From a checkpoint of a small transformer trained on Wikipedia.
Size: 8 heads of 64 (1 for keys and values), MLP 1536 quick GELU, vocabulary 16384, 40.8M parameters.
Training: 1579M tokens, 6024 steps.
MLP neurons of a small language model. Each row is named by its layer, matrix (down: output weights) and neuron, and shows model dimensions 373-500. Each number is 128 + 32 x the weight over its row's rms, rounded and kept within 0 to 255. Numbers have three digits each.
A block is one neuron, or neurons of one layer that tend to fire together. After each block is what it responds to, as a language model described it from the Wikipedia text at the highest values.

L6.down28:144105113170129143100097098178160146125181151131102118098113153104114106127126077155127168129126135115126113073110136123102138108053115146185143181129046168088102138126122155096081078115114174142084167154144169125167113088164137101144097139130092067115161104107107111105182062157101133122125179148036090107124083150128213135145121152113139132140188142108072063167163123217074145120134
L6.down85:135191110144055120157137131120170124163150139166175120125174135124196160153099136134137162081144183181112090157113175153120144092110147108152155122120138094178137128161125148115116104098111250109102149152192150114119116133152122071167151080130163136109098122218113171169142124097153102153113145068189169115188110132127190175151104098126115152115155125194146162158098141119124106126125
L6.down309:153066145098057202147182087196146155107108115106133110171130139144106115148118086125191150164172117136137144101138072144108082074096128124174132138085122130137084089133086101134094144102139081092154147114138194120100145172166143070113179140117169157144124133097124129176148119166079105123142097119069149133149087176135126115145203097098153130157124081192155124110140129114075117142117
L6.down337:099172094086088109148210112113164097150112103154120156164141091138148111153120087131120144130159153124122076114121122052098123122095116145149147147177104108131134149080119182114057093202122154084156117140126170165158137125147141124119132123138131139126166126201104094083182121198156110145131144088076112106154121125122094135053145066099122140127155135075144135067171110148168135120152
Last word-piece that completes a split proper name, often foreign and in tables or lists, such as Cl|an, Esteb|an, Zuiderdu|in.

L7.down950:161096099181109171132123121130152234156105115131070076161097073114148140141149083144106137144171152187122132127147089154115150152149165140175115169073148069152171169116158068177103109128155127112164187113111170129114150149135105089082152080226147144135074115096122100148127145150177097116171109150056124189058142176076129181088089121120142097116076111144147167120131090047098139126166
The article a (sometimes an) opening a noun phrase after a verb or preposition, plus numbers or quantity words before a noun, e.g. a, five, million.

L7.down28:130140110132134071185111149133109147163114090087112119128172096072079103082120132083108163135079136139127179169079119119122139135148168139168061077125116176182114072102119092126108113171150154147154208118115132149105168134140160040091120132175190109074093087105125127112092142107148101109096091159124142151128097131093053161104085122083111153154083145139076158115044118150140123137107
Final token or word piece closing a proper name or title, mostly surnames in tables, lists and rosters (Gilchr-ist, Under-wood, Ch-o), usually before |, ( or and.

L6.down385:147140133134153109146132075113069099190108082085122124165201069129121154141158156105127191127077084169081187170139107088116122119093130089155129141112126094130087064148144121119168148116094125058191138152111125156092145177057147127063110096142120167061124086142106128180083161111120109128157071130117133136154123144163132114113122125193129135137109112083133153067113141127126163139199
L6.down549:155121166106110121155110092071126144131135066097142107129145134166077142092159157127133151123124076087146126158180136113152157093147071134114128121149161144121108121081130139096112045109169108120149209122133199123174108125185095115080085080139135139114092136187162120123073088132149098140120106087154062181099140150106109153153172155098173169109199142130122158121079126135127192153064
L6.down637:159137061164102081148161155087171166152162148097137130136156078157097105102229107075110172045106099167101116157117131159080087112116078086151100123133132210198148106095130057152143152110107109181127162155123141106120138122167116076098120058129119118110134112115139180109164125154094103106120135096123204166162136116178086167104114169118078140129157096126159077112105201116155100112187
L6.down1082:128090115128186131121152185109174132117102142130176123131141139114100066083192122106117093126082149214073127109174125124120130186069135123123140138163135119172098092142139186127074187193209255125184129120148159174133105145157128116088130128068139113131123153094124135143145133104131087125136145118138113103098157110160118162129157092088137140147145194073127071047113146161151106127144
Word-final subword pieces that complete a proper name (surname, place, brand), often before a table bar, bracket or "was", e.g. Rand-le, Op-el, Bradsh-aw.

L5.down289:178175108130121174149032149172165116110094059160181104140141140065182138123123071166107101086088087159145146115158133132146147123114136151150104145093119129175166175101156108112172128175134057172134153157199120109137124134122129117156159119094115161141077166120145126178063103075152168135119126149135131125140088110125091129138168103129197115072151124117133158126124135064083182114086
L5.down730:133113121148146161165120112097146135142187074094147156123107099134090123116126176099166132096093129119117144125124111114097101104186121122157151121114132030170131109108061068164157134082102114153138177114118044101074131138126122160124117134165143134116095135158115109099135101143162140118120102128133108104150155131100164091044156141192119135166087115126153082116149083137077182147109
L5.down1067:135089116123166117060071096148140151072136130113140123135199145143133089137158141058093170111158100161065150181130104128098112181121123105129194144190125104173098155069158142127143126117117255148121132094122110130088063184192087180131139048117073063117127082128086066128132122115140079097061086084127158120158137099175154158101135130136129095104150085089112080158081148174163186080131
L5.down1093:160162162090101137118127125150111188097142137110069101118135123080166098174181153112110100070098142110092146171203062145146123126117186138167115049134139094176166128110169136178169125131185195154125137129133121166176148186161174132138131145180124114070117179138119137144156139131103106139139104190159127108130113168121110097180144099152133104121176142098150079130187129169144143186145
Last word piece ending a multi-token proper name, mostly surnames and place names, often in tables or credit lists (Pear-ce, Portno-y, Arund-el).

L5.down20:114130114152136106134141103123165173115114146162113121165173134161063111099149105115150110098107106111105149142166098081093122094185111135134126134122089068107140104105144147091157167124167115076152185194160080130180200092120059180127114098180150070168148114120198094127088163087087157153122130140156108113124163180143150101153158134162157140123192103135049096140173108136116150103137
L5.down783:143153167175142187117167127212068173176145106094138121071130099154104190111077166137165113083098143128199106183180113082089165141123135134158124100096115118121120097196113070087148182102112154098102159157118101142138127107139090128116095139166090193186123158138095095120139076161129080107165160093133097111146057161209129177128058069175156141130115141137132061121139147133085128095098
L5.down870:151153138118130162105141194176066169090186166160099114116106152199161090156079124160144163153100141122170165087142198135125127164081105163145084127060186145100109140098103103202187145117152196212152161123133091124152122137166147090168092105155099097104144145133084132054140108136152145117125125157097143080101140137118069174076069132147136138132111115118117113145187149135142175157125
L5.down1305:143146164150059095178172221124079114094151136166130192122105109130138139157136100091106112202146117111109142123116141136087169101205176110128139152146074098119153188157161165139157088175129108151140164117125179143135118136128162155103103080131112115122161167096140114107149102106182096126120049112194067058099122139127102148171156101152161168072175167136117151157151102095127086163114
Final subword piece of a person's surname, mostly in tables, credit lists and rosters, such as Sher-man, Samp-son, Rhys Mey-ers.

L6.down1054:151095136090177095150099149143170079141070102121136130139167156105188137113169135138086114135107138121160161085122147109129171170169192168158146179097121138112147094101053137073139122112065112098086128189111101139102125104199154155117152088082135136118099135067135145100093139128161088111068100094146105166161165072091123108155136159130120103188183137164074131107142136147127133148220
L6.down1310:149090131080117199113147061153153115169118131156054127056143101129154079086138145134097108134105146095156107105138114076104161155177081133129086112170150143133158115107136089150106088127175255124101164128132151108135114148151106153080083186086065167124148148100077080088133151079119137180143171166117098116181137142146127146096092132112126125073151111101134118157053167092132123133140
L6.down1342:108128100149077152131091123187139139071147167103089103094099119143095091092105169114189159092131145092147140135129082093155137123155112107073111123172101072158118144112164089115112081094156255141171161160191150088146132110100128142172064165115149100112142092084164060073139163059041121166118146121088140143172139116147094131129110142112170140109142159205124102129036156147138131104152
L6.down1509:109095150144102093102091148130139084087242097142155120106157153110129121082082123140122094097120160106116145094087164090082115126135115098132128105163101118099180151070135144138125130092157172086112104130162052040098165105188057111151096056117078112111162155122161135094179093208132143092158120137133107159123119170178148098133110128127134058129074175101097118146127169065054109100122
Final or middle pieces of personal names, often in tables or lists, e.g. Ocon, Oldring, Charles R. Brown, Sue Jordan.

L5.down188:117142098160120152149082118099130112079138123096093110113152074148099157136121152142142109145172120174131152146082125173102158161200141149138107160097121189176112149121152109202095144167119065169117107190105104116153092115151072075065146135145137134124108109106137151144130095124161116110166105116131070146130165210184194147174117153151132124114161180137156112131132095171112177133075
L5.down719:127117176156107055123103154097129133114129096121168115149067099113196123103175103123165150133154116076130149076105074097157110120107118148182129163158105094122129162076147125114154077163110112132127105130152100184132125079149115157119120126143181120151167113113078131136145086133150099129085164106147089100153113078037144111111051163132147119126122122124156156120175192148073150159143
L5.down1039:118052193153082129127128085112077117170129120123188077087120140105124112127158162081133112114141094131198159113148101131131116094122158148100163128093159112127148089122161076135084127064166122109093097117134047141124112108153185108139124131184109118127082135125097110151116089120186172148100084236074100118094109114118167155108073193173212082128079125133132139085057101115141140109191
L5.down1158:124138118181124179163107127126113119110120112122081136202164108085120093115173152130112184090142144085160142098171114133087157174092118123141120116151087132135092156112117096106084104161176104050149179142144043164099129109098102109138089064080108159141133115114111131177139125083176093126133092130145131132180143102098080118094099144147160134106099136070137128093037114091080154156141
Number and quantity words right before the noun they count, such as few weeks, eight million, 40 years, six columns; also numbers in table cells and score dashes.

L5.down364:172139158157119208099120151136113172117149123155124080178124132117111174119086081156131167123132118119154101122103192110104091096089099138160139153130144152126136148137108065087139129188110165086134208149129120124180117070074154110108109153135145129096187061112100072113123107116191176219141141099137056105112106087156102182121138155092104141125063141157124157072131157188175178171191
L5.down837:138111117097131140202133099153118118100101168145139127123124149122159165146109159148171198103103124149149149166115178093129062136076189130164139128120130150151081160142142081144125051142170168091129065125157100127171122102105142074160093114082160118157096126079167175107054134058137180124121158093099156148122144110101148155116153106134175149103135131166150149096115108161135162114154
L5.down1463:105169183107083093174131140119083131081121192145143138114089103140135098094157119132155085086085136128116092106078112098083118134131093097139152165190124138171104073088115094127169082119078191142104109096167129146095181094167102115124135135116106090105053157117135084155178132111187138104131144163106114079130079107092186147138133116136164140123117150168114140167119112106188128115115
L5.down1508:162158103133097116154148066120113139112134098146129142096114134117212129150147104152076144211102071082155178095097086094168069166130114097163142080126136146137163182160121119169116073117121086093166124166071126096204182135136096069142137110104136166139115144064110033104150117137128141128128080143121143108155144148138139173172162155155140108158133189114179123064188171129186116107142
Short closing word pieces, especially "in", that finish a word split into several tokens, often names: Sonenshe-in, Pengu-in, Vaugh-n.

L5.down517:146116157115170147197163152111136074165164056131178141121187147096123092136096122144113160138127139082152133101201148103149132140170106162148137110160134081108100104083114113143160145115082076099075191129146168150157129132127162115072107089147134086132117116093164142174140191129211117167119114140087112102116182142089172075162125141140106103115153078126120138148162214105152131178164
L5.down652:116101150089145104078120094105110142159192116098128074111148149098122129105147103072128189150152167074133135194148120199131055090125146087168136116181150120113087064173120165113135127120169066112133167153147105115081073158104144122136104129097137079170180091170131175138124077125158173056108185168155123156125128171183159137116134136119093105126102059098114076135142102118135134080122
L5.down660:167151152120049103173132132160184135108046143119145117130140096121130131101100096099175163106111043094130074116106119077089134084153170155116151173161131120079217121164148105187141107137062073182084126068131083114124118111147104146102101143140078081119154142174081191149127129066090154181100087153135110178105134102095149126144130067096086157110131105128110180106110138178147075159121
L5.down737:124132112079167084149156140119108160121140181171130144145145180165109089102212178124087135142149084113149060104104128128178158095052088108082094127173155089126141106140180102194137141096126062193134136109152139119170132146146113167156127116152158175149145100179098113112126116077149118160087165165116128137120155133208146104110087125108188136134124173126167172095133098133119120136137
Digits or word pieces in the middle of unpredictable strings, like coordinate decimals (77.60|4), chemical IDs and codes, and rare names (Pick|wick, Brat|sig|ovo).

L7.down209:172093165132150083097112129138101155074131157122053103081119130140110156133158176108102071142193151080106133221127111181135114111127109104075147073205186135132152106118130153127207137130093248093132135129186186154080108133124139123097154153152117096058185093112074148170088077102107127140158121090108068106142158165154115088121088118136119150139068155145127081074167112093180162133097
Final word-pieces that complete people's surnames, often Slavic or foreign, in lists and tables, such as Matak-iev, Šuvak-ović, Krasilov-sky.